From a checkpoint of a small transformer trained on Wikipedia.
Size: 13 layers, width 160, 4 heads of 32, vocabulary 2048, 4.39M parameters.
MLP neurons of a small language model. Each row is named by its layer, matrix (up: input weights) and neuron, and shows model dimensions 0-127. Each number is 500 + 50 x the weight over its row's rms, rounded and kept within 0 to 999. Numbers have three digits each.
After each neuron's rows, "fires on" lists the tokens most often at its 100 highest values on Wikipedia text that the model never trained on. A number after a token or word is its count.

L8.up609:525477488578511481554542491546523505518525503394477501506444548475434431539482552399534410539497546514427441550558510477450594441539474415624416520479523481557539465536525528485471574490506490571584514423495469445522439543494530508457519509507437580445481460491595493490573530481342515461488565432523509414528490516546545518540508584504517426507463472558454480485517439578461500563533
fires on: "prof" 25, "wi" 14, "is " 9, "comm" 6, "sec" 6

L2.up639:611413602454473596540531505540542491471578541477491412478518470569476578480506482463435449429431540464512544507535399419491474494462511403589506565456481499485384471504527559546463549532514346421535540470408487531572464485503484476527520504497545449448489599480450445444585558488456481555467487479453460494485491466476549486589437535540502484521499566444504589441448543491472413474495
fires on: "r" 47, "sub" 27, "This " 7, "ent" 6, "pl" 6, "ad" 6

L2.up245:459535499543547518512510505601435559521439459625431520537476470453558482495515549521561540503468491546396485478604536508549573521481453462567468450564538421527560471484483459452504492516506571414462426541355546574456407467476531523496484490472558521488425491543547531512459478493504499548451570451559610477581492529418442494490530464473451530518468475474561423633616496537438529453515
fires on: "contr" 16, "arti" 8, "char" 8, "atr" 8, "eb" 8, "rem" 7

L6.up96:466483543455487483513506415504549416530444514470494450397514455569507329513441471509500515533452497455513499544525541666470518520485441522527508512494592436535485395443468566507410528517454447503466583461552624529470498530478557532521435496462460621537524474532517482483530434553474496472377510507477480552491503433461531550405471478490585477536496552523469511488486382503524563563409
fires on: "g" 19, "ut" 18, "te" 7, "y" 7, "oll" 5, "ed" 5

L2.up610:556478472445438511561529472445422477427476518420497502538481554356471495439564469477534516518488508535483429420493610436470511564601397492417453573608457474484563640495467532596470547519462541527524539410523489419487482524488515544502499517502463590479510541541511524533486495473468507459534378524504561459411502433539477534480535470433468486470460572519496450591508518495507591550491
fires on: "e" 50, "a" 38, "ore" 9

L6.up277:447515421463426485454519415524557521598520476442406503451523450478472525557473555494448496475540515510462401574479522427470458404409465481505569426511501454464490510504521459578364473538492466476492572531501457495493450522489566552465507375411515549480521476540450591478541479533451405547498515476569448457588509572552460534455606416485548526556577467495533549531454541532526469481584
fires on: "sit" 15, "ass" 14, "did" 12, "tr" 8, "id" 6

L2.up630:438528499473524519502543426443496521529555550397516467456417496603528533477578474561558485464495516417444514490496373517593472445498518405462495573528513464482455500434496433529438511521501498521454488576468315537531531544433522608454521563523519433541506523555436490552499511544539535544452521480499525493512500528500539440576459535544540519527448532458397476557550449610494531482527
fires on: "g" 86, "in" 11

L6.up531:549501510590526500501543498456487438505507409439364481476454428501433622561517501522521520505519509523501503529532419392519502593472505426411624510567456565404513547549487535597488503615441352558557536573428398562436468521476558533473398498502484500522517451466499522500446522535515480476490485564513498485505514434508473521525488408565547414502577509538569493404562514555507455490521
fires on: "al" 31, "f" 13, "on" 12, "), " 11, "191" 9

L8.up528:468550533508517467557521482408504539506536481560530504558483527588350463576402550606556498547474482516464484478512615536473468509528526408487512529533445429498399481525521434434534594482584525523459455460472496545606489540498580563532542531475411571496463445535483535558540578449375472535559562483532565396415450542491451529558541472458509487449481408552419421489452445499487491432519
fires on: "that " 46, ", " 6, "as " 5, "The" 5, "addi" 5

L2.up322:441531563539625451439512519609498605602522437601511566521575470515583482467533494428484541520515455511465560469580471492439532492468506476574471466524565492467538500489491526501542482511524602439485470551517606552478480458498462420548454471514474509512412394556585501499419518533518471522427602480489522573555494535471467479443526429542461498548576457493565480519525490468522509494508
fires on: "Char" 32, "contr" 27, "bor" 13, "erson" 11, "fur" 11, "char" 4

L4.up371:529462534495500474459514585533501469428488454364527442481594430495482504509361504447502565553481482541447519518601459443501477599529486485413463502538431571532476557509413442481537543469508476548500483530527477457517533544498489494546528527474487476513377472485427497501602525463437559484575518438543521587626520482543475547555465546493542507541500453566562475571543451495450492580502
fires on: "le" 38, "ant" 13, "ef" 9, "por" 8, "| " 8, "o" 5

L6.up265:559428573496520569466462473462530544515509476548497482546423589434415465503596513445431485433533440551533475466500566447470502532516539488485615424571465520450478479513496515444535529481534510533480526398521434471405523436490505373498497490633436417491533518515491500579470591424530466435530554380517517513576518526574425507534522500487506451523430540558522469543575518509537476583460
fires on: "th" 21, "ex" 19, "Ph" 10, "L" 10, "Sc" 9, "ach" 6

L6.up199:449449415475539520460533479487539544485488386585457553524499483553490483489455465473503473549518492404461418552448477525427499462487515525555474432611508467488485395462426555510485562446463491527526480435542558446537468509472520583417492584418549526479451457533501538592396563613446420436462430533513549445600531490423548508447518483469465499536577443439431580609501529432517574544449
fires on: "is" 22, "g" 13, "8" 10, "s" 7, "in" 6

L4.up281:511458503574540483572455526455512547637496533533478518574534492500550428464557605588572529490432501534595471477500445501464477460434511522548519506564448451517373614542491451523417437475467529461464434470477566550523450509512521523541474541527496549474559477559560488459518585443579439505497452496527504529451541436590426552546559515595561553496595406514522571495483553437489500499544
fires on: "em" 43, "ra" 19, "ack" 11, "o" 8, "it" 8, "olog" 5

L2.up167:493488605522496542458505506450518455544521553424509479524433533564481510551545492552449509514509541404500490474516384444545508486407474385504541566470499513459426500477537509667458538496527545542537502468565446469518501433470485534546565532512501559565524570458446450505560440501552589585468552512483502546610513566525540499560536522368526561487549548536377518452471452516513473485453
fires on: "rel" 27, "% " 24, "and" 15, "red" 10, "ch" 9, "m" 6

L9.up316:466494527506491541600544508509528486556494470496513505538518517509529487506556534540437465500493545488588531588481508515545536471398480500409572422384527510596470488521418530520483532453477465626510526554539484444462555517497555530517518521639524553470533569550454610570530477466456568507529437529527489376501440496471567460538517482400494497498479503493445536434524573470479511454513
fires on: "have " 20, "% " 12, "has " 7, "z" 5, "M" 4, "(" 4

L4.up396:529462563543455514485503573450459533386560469524518402452570439503446515575520555488589526526535554520464510452446441453513463396451543619407475449450546495454448611487408464481501598455475448495528494445558507554546485539460518582464517544468461475417545537522462469527566544543465500496437496590481388472437470411552506534577433578531482520474538541554494490541466501475553552507534
fires on: "On" 16, "ell" 14, "ill" 14, "end" 9, "Cap" 9, "Scot" 9

L6.up510:500560521515537444481570638525527463494562550520560480542553601507583476519512445497576493567472551564492563570536438565506528507578585543545493454532501588490505528505489481517583585454517494439450460455452530506503619432572411443542483519538540458526581578474457429491490544474596617505520511466553520472500521526447488484624427540537419408455387505467539546482540545562553491410543
fires on: "'" 19, "el" 11, "|---|---" 10, "s" 10, "h" 9, "f" 6

L4.up380:442471557426506512591477536489565491516462485473471519600496494488496473525531470619461488444494429472490429592497559490630539519483448541509603527437514529419407441494470496515555341472563577438553476509561478468446450542393522580666455548473504576562571508483435463433447507505505502517520510529503519470525517491506475511514502587465420554432458464500525474571516505535494397552453
fires on: "el" 33, "um" 28, "sel" 10, "q " 5, "so " 5, "Un" 4

L4.up389:475438484545476482536501496497494501549466423484475578493473508584581531542616552508535473470539570538450431398549522505474455482539408594410519428410618483478543502543487458502422461525475475562505484605519552493477387444559507499435682404473532516477637455495461466496478433517443538564486553474494557411460516483549539468492538487480484484456570459533418517475451511488510457459506
fires on: "ad" 88, "]" 9

L6.up621:489460452612536531493401531447495472445545543545434494528472539503484523440600484454486506423473389433512519470565528451534492472455506395611570459533472510416511493489518492502529484464588516469427505634532419473464549548470400461536466480578422404505431548473481497558528570435540547503535531433455545486568530579473506492573464491566448449486423680499576490447460556547464479416496
fires on: "th" 42, "Th" 20, "Sc" 5, "ab" 5, "br" 4

L6.up421:569442506531467603444486505548552459443539533482451562463568512440377505554563548461477507413525459466535514587476524315553458498405546411561600510560483515421470570603436438515460419493515451497523522534525426528548432520509500538454505393527440464517506518557446556480511546501508494565518568453467513460513480517497553518530540382545498447456484470533491504484486587559536389521484
fires on: "Gr" 25, "pl" 12, "st" 12, "ab" 8, "sub" 7

L8.up33:538490510493561529512554535570459507491561510569498547472582483402554431483500518462516426505497388488467453576537489505465478453489451477482497510485557535560463522490531561461482470478560422553624622535429544487489395533505556558451564438504442481425486470494515462549500498485495486540444499501514469441575480401486576493435470475483300463546483435436518529516512481517497577549554
fires on: "/ " 30, "| " 27, "located " 14, "|" 6, "6 " 5

L4.up163:484489453500498488547558461527460447416483467466521524527520506446375496474401445448523512558468438542467468502565468440548515472458480439421611534526531571516511541442504515488521500489551568535556472562465517441495496508483529577557468460497510448491458539408478425412428516546491456599547454539453483533500612535465499474519504407486481475503541509447562502430482406624416590519572
fires on: "Sen" 17, "unc" 13, "Ang" 10, "is" 9, "y" 9, "Inter" 8

L4.up551:462451571505443516565547579564472530455528438491486429449471445527546554520522576517578467519565536530582475398483426471506493467537496556478439415511558543436427611516427429515506541516500495504442533489576543526577542539559522507456539500538452498452564469535418467554428546452518500437482484577513464460520420474593400565460424532608515524543455472547479486598520567507488529506480
fires on: "D" 20, "m" 16, "v" 11, "st" 10, "ill" 9, "ell" 8

L6.up260:511480543490540537457429530445508464509542488429512545415551476480472452539482551586417495420464494450386555522461442441465471512457460514420466485464478603551423538506520463464624417366586505477467516600447468521549539492532445502475438512572521547594518527530525492532508515455545550480580411600471439496531517563481549532563503442510548594471578577462501519506531518468540466517555
fires on: "| " 51, "(" 15, "um" 11, "ir" 5, "q " 4

L2.up479:409470582508489466494587500483504507513518508446544494468475497564601471490501452662553462515410553454497430545449504504474461491436510470449505526520578526500437579495562496606487523551481479534500523421520449518542468442471479495511496516498506487581509520482490469658525440509491572420459474429607546532515533479499514474591538503532472497573516452443363511460557470518489410575532
fires on: "g" 98

L4.up401:554482576547463484506562489471524536466436512442516539421575469434440600411586397447447438521487554432553495483486453452540457554560504557555469509648487503403492563545589522518513612547509591493563516493441492510532582583466422498466562563496403505460457495499481512417504507428582498528474469556567493455521551541554527520565462526564526579495494521520511461519462533467559452508467
fires on: "\n\n" 28, "he" 23, "ur" 10, "==" 8, "ted " 5

L4.up602:540511430504534494486534461478486420522492476523438540513527502594500478457517445485471548529465469497470526569545516473532506548526458439622572475543442572505506485549497532459505432520534517544484446550428521432440507481486541542547432536497547546597405523453517504414454561502500508485606505436564524590652582562473446489425521472453442473525547498405675450511479422538484471553545
fires on: "at" 38, "reg" 32, "Min" 8, "um" 7, "ax" 6

L4.up186:490506462472533482561482464582542511529490525510460485477512512474539431505501515549478452414490542518633444565509603467398586497520421405572542527491488529460518454613487551495533420497541506470484470573557489522449577443509556596559512487543484521575431507501566527472435433479561570445522516448562548483577533546566469541459526462407464550487418523434606494547492514609482377541479
fires on: "im" 40, "other " 16, "um" 13, "x" 11, "st" 5, "q " 4

L8.up583:495592553452578519455468440518535503540520506463511471511473613684499481553477542501530562522550554491471469513533455503515557478472460496403514497450501436493460566497450476517488500521532475471565288542427449493519585587527510433592522516481499529464478476515398471502555479549401563441509531469516455436485530349451420494511527476503599535481526519471504475498552543526500512494461
fires on: "ex" 16, "res" 13, "inc" 11, "re" 7, "rec" 6, "ist" 6

L2.up395:423435489488468536495549544425458533525567544476507548505448536542495500444447526633612489472507534477437527437533473479601494467517433425456451528608513520541466521501478531558422530596395472529507576452484428567528502514519471576504533643518435475493561622503467492612525475498464485510459483441556525434526524551542490501540501557510496562592401524425441417572561446552502498515500
fires on: "el" 27, "ag" 22, "il" 20, "eg" 9, "al" 7, "ak" 7

L8.up51:546456481580523510513490490570475487550561597453536496505550525608449446407542505505585386552481431438479455540571422450512582503576463556447517527500453537514528503547514559679488495569657459442567495517522500478404503525506516498415487522472464513515485470496439511531483514512536521494489547494429516499520425480512440446484504538515537459485443445428517521428592519545513510450553
fires on: "ar" 18, "/ " 14, "an" 10, "i" 7, "exp" 6, "–" 6

L2.up21:511491518561415504565502443416464467468478485506444448476518485424583484402476498500458502483506462500538495563500477506461455428510427552516454532490502511523520561498452529557487515484498419498542563456607506442503508391552536481542513544500515500546477538450484515458661514541486510571526377414543568467610639486476561548519577529461571529552582458491469491543526512405545415491613
fires on: "sp" 43, "sub" 17, "Pl" 9, "as " 9, "h" 6, "ó" 5

L2.up129:397479541475514437385559508570551533533533526420458499515518515524457469513571469539593447519515528483516465520482457543526509510547502411469495530583538484464449587477464478578564489497538624562490549532522420549489550546492499540533431473507528527541498419506516497617443412536453530480510564396597541573469452467479496523514520481428484531464413390518381473470548480584515507522465
fires on: "il" 36, "ment" 19, "called " 12, "g" 11, "val" 5, "Ale" 4

L8.up344:460532562532482463453537516475585535531490378531528615464475490448451526510536548393537458538472477559514496551578551453511524516499505498514542597488491370500488502467457420511483627459504539544530474465507586579587469562561604510513477494496402449500474471489512519575588609466453434523514519434536498394475515458376492463497520525479481549509466515468501436442542572484490562446514
fires on: "but " 23, "ex" 19, "rec" 8, "and " 7, "The" 5, "that " 5

L10.up428:515530501586456480395604496445476487509450480479448455400508509560546482558485563607520419508607595477449404468607482504519437527457497531475542513520505522507542516385508537518407483460675541444546489480473516526518459470506473435470442411447495472520384474525457465442495527464493529462546455561489472490622439504476527409451470527433480572551528475485490499422528483510487469449543
fires on: "," 14, "ep" 12, "0" 12, "–" 8, "an" 6, "ag" 5

L4.up260:518594461429484519462465502465567528502437512479582508517521485547544555489485467486435605480461497429475402450403491510491489443479564532577509594530459549570564490500542500567516488389496468511480395529524469404456461440446529494597571481510470593603522539534547515504501412431524562472514474390548560448534483504449490557450517580529496578466461456505556510458473469426547395513493
fires on: "x" 50, "| " 27, "ax" 18

L2.up142:503502651517503438574577435543517517524550553573588495463515475515591452570531538504436550463532427418462525528533551583471519435463486500368499484460483510497563503499619486566508596490536399495527485506492554503469515480546520405484453405522521547476505465537420466494521499444508506467510443518412477556554593548467543472574512492485515514432613456554457470466465489398520519454465
fires on: "school" 18, "hold" 16, "m" 15, "open" 14, "under" 11, "build" 10

L2.up251:610464443370495457398454554586515506554506442509508545472547516608404549508493500467463559524568525472474533491386524515545538517540599501558550459429503525511469541539502533462472499474462567479486424562465503530454562496474506518441517507527538470548474475446470464512403564496545420532469581577376453485400400545520466445489555475557434443457425582532580524553433459528509481485444
fires on: "Mon" 22, "Cor" 16, "el" 9, "f" 9, "dif" 7

L4.up24:481459465426487532460493505486508423620453465550521588634396557547595518470476483562483571499501490431443475517484551540550522513522516489510422505484523507487459408461607566492425433496499517502446461466406516518433447464525500406519464409465550575544479464456509518496445515479466495439460499528499553470458498449456552445457553573541518402506483453494436471490505404511484558467563
fires on: "0" 53, "_{" 10, "stit" 6, "00" 5, "33" 4

L4.up562:565512507514591524407506522405508555481530577567481498526588544508518492448497443526435559471447450573423515533442479545516455515478523498555536591500480429580540472428500474544425534474449617475587485452456451531502452527467427494426428528473561463444465442477463557458628487519482508480471527507426443570427470522421588458461533530491560448485536550452524500459609438454574576526511
fires on: "ed" 72, "ers" 13

L6.up219:536532477513472581426554447426507520518544561507434460455529501403465533503544569485478497371547572535438486622492493489472475432553542521577592500498537479502501509530484419498516429466422517434525493575496472581416527527441469439616562454529523461510518431512476536504591517532532420561537563504471528461654605522547547426465540497537455445493506444485491578492515603485492443507543
fires on: "pl" 20, "acc" 14, "tr" 11, "based " 9, "ass" 5

L10.up445:586478467534485484401526498516399576501452443489517508456560476471482496538460549579527434520515552517408404454557559483539516496483432460510476558510440485425574510461459452502470509455456522521548493511512448515611493523483478444415424473525562490531487536529488501408510504534424489440501522510578397515579386515432544428481563547477533523499517473476452489513655483457470465463506
fires on: "." 39, "," 22, "li" 15, "–" 6

L10.up132:440589522488468479484507534569542469489547469518440507537442418596535432526509517523528590558495522531529552514543481463550445426513414487510445483474510554613441591515527505541574518547558471504525555600475465555399579449552520504447545552546418466595511508472582507564523479535505402568476505538512472477509531454558532605526476467433455495487521519606551571556433426459493499512486
fires on: "% " 28, " " 17, "4 " 10, "ay" 4

L10.up95:553390529418476526490493428422559530449523463455508507374529533438473514489448488332418518546540448519475452452534493577523503447493576564535562454524512403499504493585513457442570506521581547492464506472519517521532451553582367475549467525508460514469568515493552570537480484521504520547525516556381518443594578487524515549454485514451462553450478425528467540456424400559530464524557
fires on: "'" 48, "or " 7

L8.up434:493562433520496558443513475490476577488463439493494566559535462482418476604449544607431535458581585529440505495473484508532487562536527437467470433505519501420507509552489535652520533584543496398433462515476522552492580487457563490577515507483512509463472497591448549490532449447498488583482522534557632419491487474533522556540528511478532458483506439568492469492595586506490507526510
fires on: "y" 23, "9" 15, "tions" 9, "6" 9, "8" 8, "um" 6

L4.up490:555483488521459490420534455486495467471449519465486505499440445548431578465467486447500531647490484473409599454452494474496480568542516530500450592610530554596548590528500518468426532382602525546497495505501532475521493482447498431505526506579446545505355493508444453469513527449481482539587540517475471599584529455472501496404509417476525576612512453426583519536521500497509422472543
fires on: "co" 21, "the" 16, "Sy" 14, "o" 13, "ant" 13

L6.up326:556505545605518509490555448538586511495478419536487447526478422445504577559590582473505532481482597515480500493555558463453462457475539609488539536484441394483405474528487426431448481564520421481576573514513407492396516492443454468458598491524467488484582502537459516572411528534531492574534505451553578472571465473525612549479547602511553498481582579514406478518462519519489542440469
fires on: ", " 26, "L" 24, ". " 13, "), " 8, "g" 4, "b" 4

L4.up516:433414565456457525518469501493501462561546493571457476616471533650485549575591487570533472460541462409487522485539587538503549559488505468553469455507468500511469419479572572460484445586422445459393514388451571490572457543559475472525516519567474485551435504474492478576424509657480617446552551521556477487463475517428504458538515480514412523533436459510440467537471546391473527523548
fires on: "a" 44, "i" 16, "l" 8, "00" 7, "0" 6

L6.up611:570501487489517591484492575463498474411583595471553479506535543485419492505471512440545487496533476449493519557532427469582527538526597416571500543528552519480481546508437456513611559422537569451453391567432509552485586521508423442533564511511471440521472539477502480501472614483560561512523459541412504399530546519470549461542488477542429419447462470490542509451515553524494349418545
fires on: "–" 23, "f" 20, "-" 16, "|" 15, "'" 9, "ib" 4

L4.up479:509526448551427441468447448499438410457521497511507550511381468538411521522470472388530586635464516495462547460545482451505472481530491448474504527482424511599540572494453557474531468431555460564481516510461511412565463500449497513512477532490534535523510562502466444507578526520462512531627579432443464562598484540487464459501477431373446471551502494463658557504492446503512588541516
fires on: "For" 17, "Is" 14, "unc" 12, "Cent" 12, "y" 9, "for" 7

L8.up543:492445475580491561598405483377469389564535530444560522554532463449561416465483561497522549580461592471460462533600511478529497474534478539556540541492497521517578509586497602545552487582501551566496492528548510422457428462494559462486560503481474433423496425571450465493549535478518497528558532505500433507532435583504553458545537578475427442461500465504532486393552515553538470456571
fires on: "st" 28, "/ " 14, "–" 5, "Col" 5, "bu" 4, "is" 4

L6.up160:526485522650440462509471465446432490496505472595401429545381442457422536527530549485475524440484535479424495553497488504558485535530478512516581502557474396466467491476484493532497519610467460490569533501471477448498491435435537499520444465609467410483514434462523507611381575531416436500519494529421513424556536416575480495463527590478496500549588601458508435563552452422543418529529
fires on: "f" 46, "stri" 8, "), " 7, ", " 6, "z" 4

L2.up588:581478424520512515465480545518492496531454471485502550476501517463457505499416488497472494474532550545530412499438681434482519562507546565456575478471514528484490540535490571440527500511458523541519528442541527452571504572512457490446518572567458513575546528465538468537498500513508552398486484573581483462273427463487433509479503516504500461450417565584562486497566494527490488588467
fires on: "ers" 48, "ore" 10, "els" 8, "sch" 8, "ley" 8, "res" 6

L4.up607:541495507435545553439473612503503557506448494368549483565622469461592551475455508539404576456469532559476424548501493508553516513492494509462470566494507522520542459440532446604426510436481551485530438469493490507522422453479441479507543479516522464444495366524472514454504454437445497444468469487496568447393502453489578543508495630482572373480545497526460508499601440528501516496526
fires on: "(" 30, "ed" 15, "ne" 13, "cer" 9, "le" 6

L6.up58:513549530558443590454561484458459515521483444579457501519513529512367479556548512518539526472512519523506524492561550485430528457385557528467610513551524492422473456505541506487459510568444364493546555531506428556433510491523484429467524528564545396501508403572522535461521493495571497513447556482514552514527478541591448463461528442580544421494463552543495525486527520619459510521541
fires on: "Sc" 18, "oc" 11, "ell" 8, "th" 7, "ass" 6, "ab" 6

L4.up574:539535424468476430476497470478510464533439450505479574531419500587496510479546431451480567502484556482473441500474567492518468511577413504592554469563516489509575501546529568503509388407550502588502482554494500447489434409426515481532490510456528570526495518538563481481527484459488519517595565399496554477569566542467446480448527534380454555497510459452636483524435465536576454572528
fires on: "mod" 25, "si" 18, "x" 18, "ax" 14, "at" 10, "Reg" 4

L4.up540:488438523544447481515441518402526524500498468484474529450488437497501571468573508458520529600527519556460484402432507541509393492493488609394479518477596510564482584405514468444401521433441547605454477527493481463481392491479513408495605487538505536474571514577426401543563528502502473507554539474452516501396517512474520431456473502616540538449561450541449547463561466438506461470462
fires on: "H" 47, "'" 31, "while " 8, "ad" 6

L4.up597:492493570502467474459419560497493556491498472419495532478528520503508549576580567553495518433552536531512481473523524496488449483544502602438401521462527453530484489480506485587443533522410434454516513478529533534622468469495501438381604474498488463364575423531498526537524479503434529420451507586415529508415456438536530554622446535502530424553513491570381544453525509454557492467473
fires on: "/" 56, "]" 17, "196" 7, "ell" 4, "191" 4

L2.up170:566546571530596513523444442493537492469515522505537496539438491521530536619398444436456537425549494441460603552584446539460477470445520479541522461498501530511536440502566489446515455406550421401512487453532505479452504480470480392572543432544543482412472542577489493406489581479525481521485567644395421521588486539506547469490476479519517546433573620507590557442478550518514538452518
fires on: "Alb" 21, "alb" 15, "coll" 15, "cap" 13, "er" 9, "Cap" 7

L8.up201:471447503510555542381481513484510539508545508430486557544498477458512470563495503661462435485642465515422513517461481493483472599551506525480526441519483477492494511548534515472544606540519427446309458510509502483445550565496532457569546529521484495510519566558360468451556533477468490533475558565489552486473472536470538536492550587522515501474453368453463558502496528546502544489463
fires on: "w" 14, "em" 12, "ist" 10, "fic" 8, "es" 7, "um" 5

L10.up169:464456551498539474544500499445563442481379561461514537462484426436521506491527646407396453535505481479504553610475446555495449465496476470492579417522458417503531499484557543495532500530553484511452525468525470477530473569537487511560476509481486482422514412537559525484456522474487472502446589461589493441500494505555542557552483531532484488431444451551505474599440482449452581410494
fires on: "ad" 15, "si" 14, "'" 11, "3" 9, "ig" 8, "| " 8

L9.up510:474502431468496544655471508464502527485584550482421571565507447489585586454557497450511428548522435501578544557512494507483465524502460481494549476458532587505513550467494525507549515407440521584521464557507520472425506537552602454512480522526548506580446511486536524596677567506515481579515494437617421381481442429497501517539447535476483478516451508588482491494448472438450572476552
fires on: "% " 48, "ub" 10, "ack" 5

L6.up154:464507479474447565404503449541525535576443456489550512575513537452469512484608522439480513489507553481565408396489592535472421456474496575568593496504448484531448478424487469413439492530474485559528522434562581449457483382475487448456604541566488474399554466483486509538514477397516475495470587362569503491500498470549511499503519568472516519564398443565422490544476498483508511569490
fires on: "ex" 56, "Ph" 17, "L" 5, "ph" 4, "Sc" 4, "ach" 4

L8.up146:516512528591448524542445494486483401602522457528560476531488495469476485466562565519491512678492480415537516591600410530447456567437449557526514484486595476578462575540488443441589610519501546447559562560446506460493504456505539428487513481540429502424529475541490530470636544521422539452526578490423472465513371505490494388464608482537562488483490528481533472463406519523501513458544
fires on: "l" 18, "f" 11, "li" 9, "ar" 7, "u" 6

L6.up168:581504460406496485561501489510540511508565501520539414467447435491442429454476477472450454531488467436531524470476570630562493497539437516527430477372517506494501440559396504500535477497604552474510494376587406436545455514464497567453511472514530553405440598519520489537384436466486411446421467544550486518510518472509451485433486527536537522501638575520498469592497567507470563505426
fires on: "u" 22, "s" 22, "is" 15, "d" 5, "al" 5

L2.up548:495528617570515450552491464503498565506551500490475555422446499567583522517461454539469533427478481405579485575565449515464486431457535507487433416557502434482568423486610536601525515532518433513515501523422574520580459451475520468510465431552508482458393458581485455459607438447484526529463490483457512598577525512374483442541533500509539467582557477391480502471562507466508509463509
fires on: "school" 18, "ret" 16, "cour" 16, "build" 10, "pass" 10, "arm" 8

L6.up299:448498479353456536459514555430459454512540509492456499416522521513425461580477508572467451536561544558437453572513412422451495481522553490465517414501514514540481514535472506556672447440488481465501478543415377569579545501551577514447459474528567498541579478558531497484503516533560476503505389548486462412554648528506513534549494386532525497499567499464520558546576522458542509498524
fires on: "| " 30, "milli" 15, "ir" 12, "um" 8, "m" 6, "st" 5

L8.up588:526484467542570544549476493479479457536537502497485491515530516519475498407538523615511499522487561530550530447461537512481511486427550566493434472534518512495519492485479541375545603500394507453481444482560453465415496468445421444465509555511496573480476560555425529479542559485472488485538461484463404516497371495523603513458580558500619554515469550590484512515485462478503442457435
fires on: "t" 37, "u" 19, "ug" 5, "li" 5, "d" 5

L4.up367:546435559508505438574553473530494557465559548453499538416534481478430453486533480525504428448501500500557537442522463477501486494572495568615490495560501438410408484524539490547518627579470499479558523471502467502544619541527510565440462473477453507455440501435541530483484575554556545489490479560511477557584548511537504546570491425585545531529436483485466416569470519526468486587466
fires on: "–" 36, "ate " 21, "ur" 14, "d" 5, "sur" 5, "ted " 4

L8.up374:505448515493522500455533516494437560543564475368569495533448490618486436573479596548454541567500497425468432532589507495520505455514424431566473485466503470607474511538551448537457540506518570541446544481390444459580534579523575548498534516555418491435490439513564511571594516519491537511467536564490545393506457465502581455521489585491410510462511474490471487459548479592470498569555
fires on: "prof" 17, "is " 15, "od" 7, "F" 7, "ar " 5

L6.up624:454470557472416424588511486580505512525446462555532447396426391505450482576454486539512495545546582554379472482523537481482563438491478573517482510440462380552486438543510524539532548566566522527502508434569470493525430485515573561396497410416548591465484511515493583525453486567442487461466482549531423467452481463538603594427566543456558536501663544502455441530457427435530498524501
fires on: "M" 17, "te" 13, "tiv" 10, "u" 8, "oll" 4

L2.up194:530498461459496544454455549558518475522506535470528513576411593485426543609427537473500507585496621499452474417527537527508519586507498486524553493522505486512495498505540517476495469484511637559510492529589530509470501517492431534502524508522465498587531573458507430514440580511580468466489608522464444484438356520523526490462507470489446528366423589594494567568502443505503478570441
fires on: "E" 57, "el" 8, "dif" 6, "we" 4, "o" 4

L8.up171:518494485535563584405549498459463468582544492461539529557490531532579477509463562592515547511547508518491481530544541497553544463468487527277548448497476520493430521537475542576539548562554504405469454501479496498492553559515549499502504469491488514425459446583448462532592482521472487577469529607473552407458427428500517471475506485497466541458501472490476447394681438537547512484490
fires on: "res" 16, "et" 10, "um" 7, "y" 7, "li" 5, "ist" 5

L8.up188:583431489564555545513575514556442500511523511408523489540527454538442472519524543339514432538470494534435463546576453486464491480538468489521494559505490497541491519537542626444507546554570534349606516535504494518459537483500560490504382500493465518477485377481594516561512528488386494488481474498458542428539476446476468487450494548520398433496442566505498439476589451531495486539554
fires on: "is " 48, "/ " 8, "prof" 7

L2.up422:567527454481401522489554477413493469451518456508498516563570476425437541459507437510494475470530489534484521623471616483431515488541444500429383504392475540493538484516466539556454496532492505545517402395427486532398506508533527534524474582547570550558339458477509546470413524519464473541510494581413487522514408482532429510457490469391529442532393471454498397505536557538533547530507
fires on: "es" 86, "ts" 9, "e" 5

L4.up183:537527514524480503484525486433545529578562520523516445430573504493526517484541456496519475550463493494444491457453473443498385458420422511533443470557510491551400513542437444448519551569519444483454470461451502503480410514562540465507430588531446552573428522545581551495429491391479534492421368476563480626429549481498531541527526515487517524416638449534502464528544514474506605597444
fires on: "em" 31, "it" 17, "und" 11, "rac" 8, "ath" 6, "sc" 6

L2.up603:650443557518559508565470476452468491422460491551571555462443504389455492567475491487487532462481503486457497482524465474414460472484458467538559472448479468475529551527556490489496501462495367395509585374443563455458471474503488444507493470480488601385542512553471498507536561497442452522491369582564450492468537492441507513511487468527533528541558523508578491458527584449546510498577
fires on: "coll" 15, "er" 14, "sch" 12, "pass" 11, "build" 10

L6.up614:565397540403500500551516474490515500431512575528544493532485515476610462503514545456469500512482488521388491492501507525461452452562519522576504436540529408506391467435576452476514490463542492573487434481461410506511549473430506470478534508515500550526492563467555464556445532570475477606511445569473533452501620467549596577440510513490488525531536531485398467553490402430586459475384
fires on: "it" 27, "f" 14, "um" 7, "'" 6, "used " 4, "tic" 4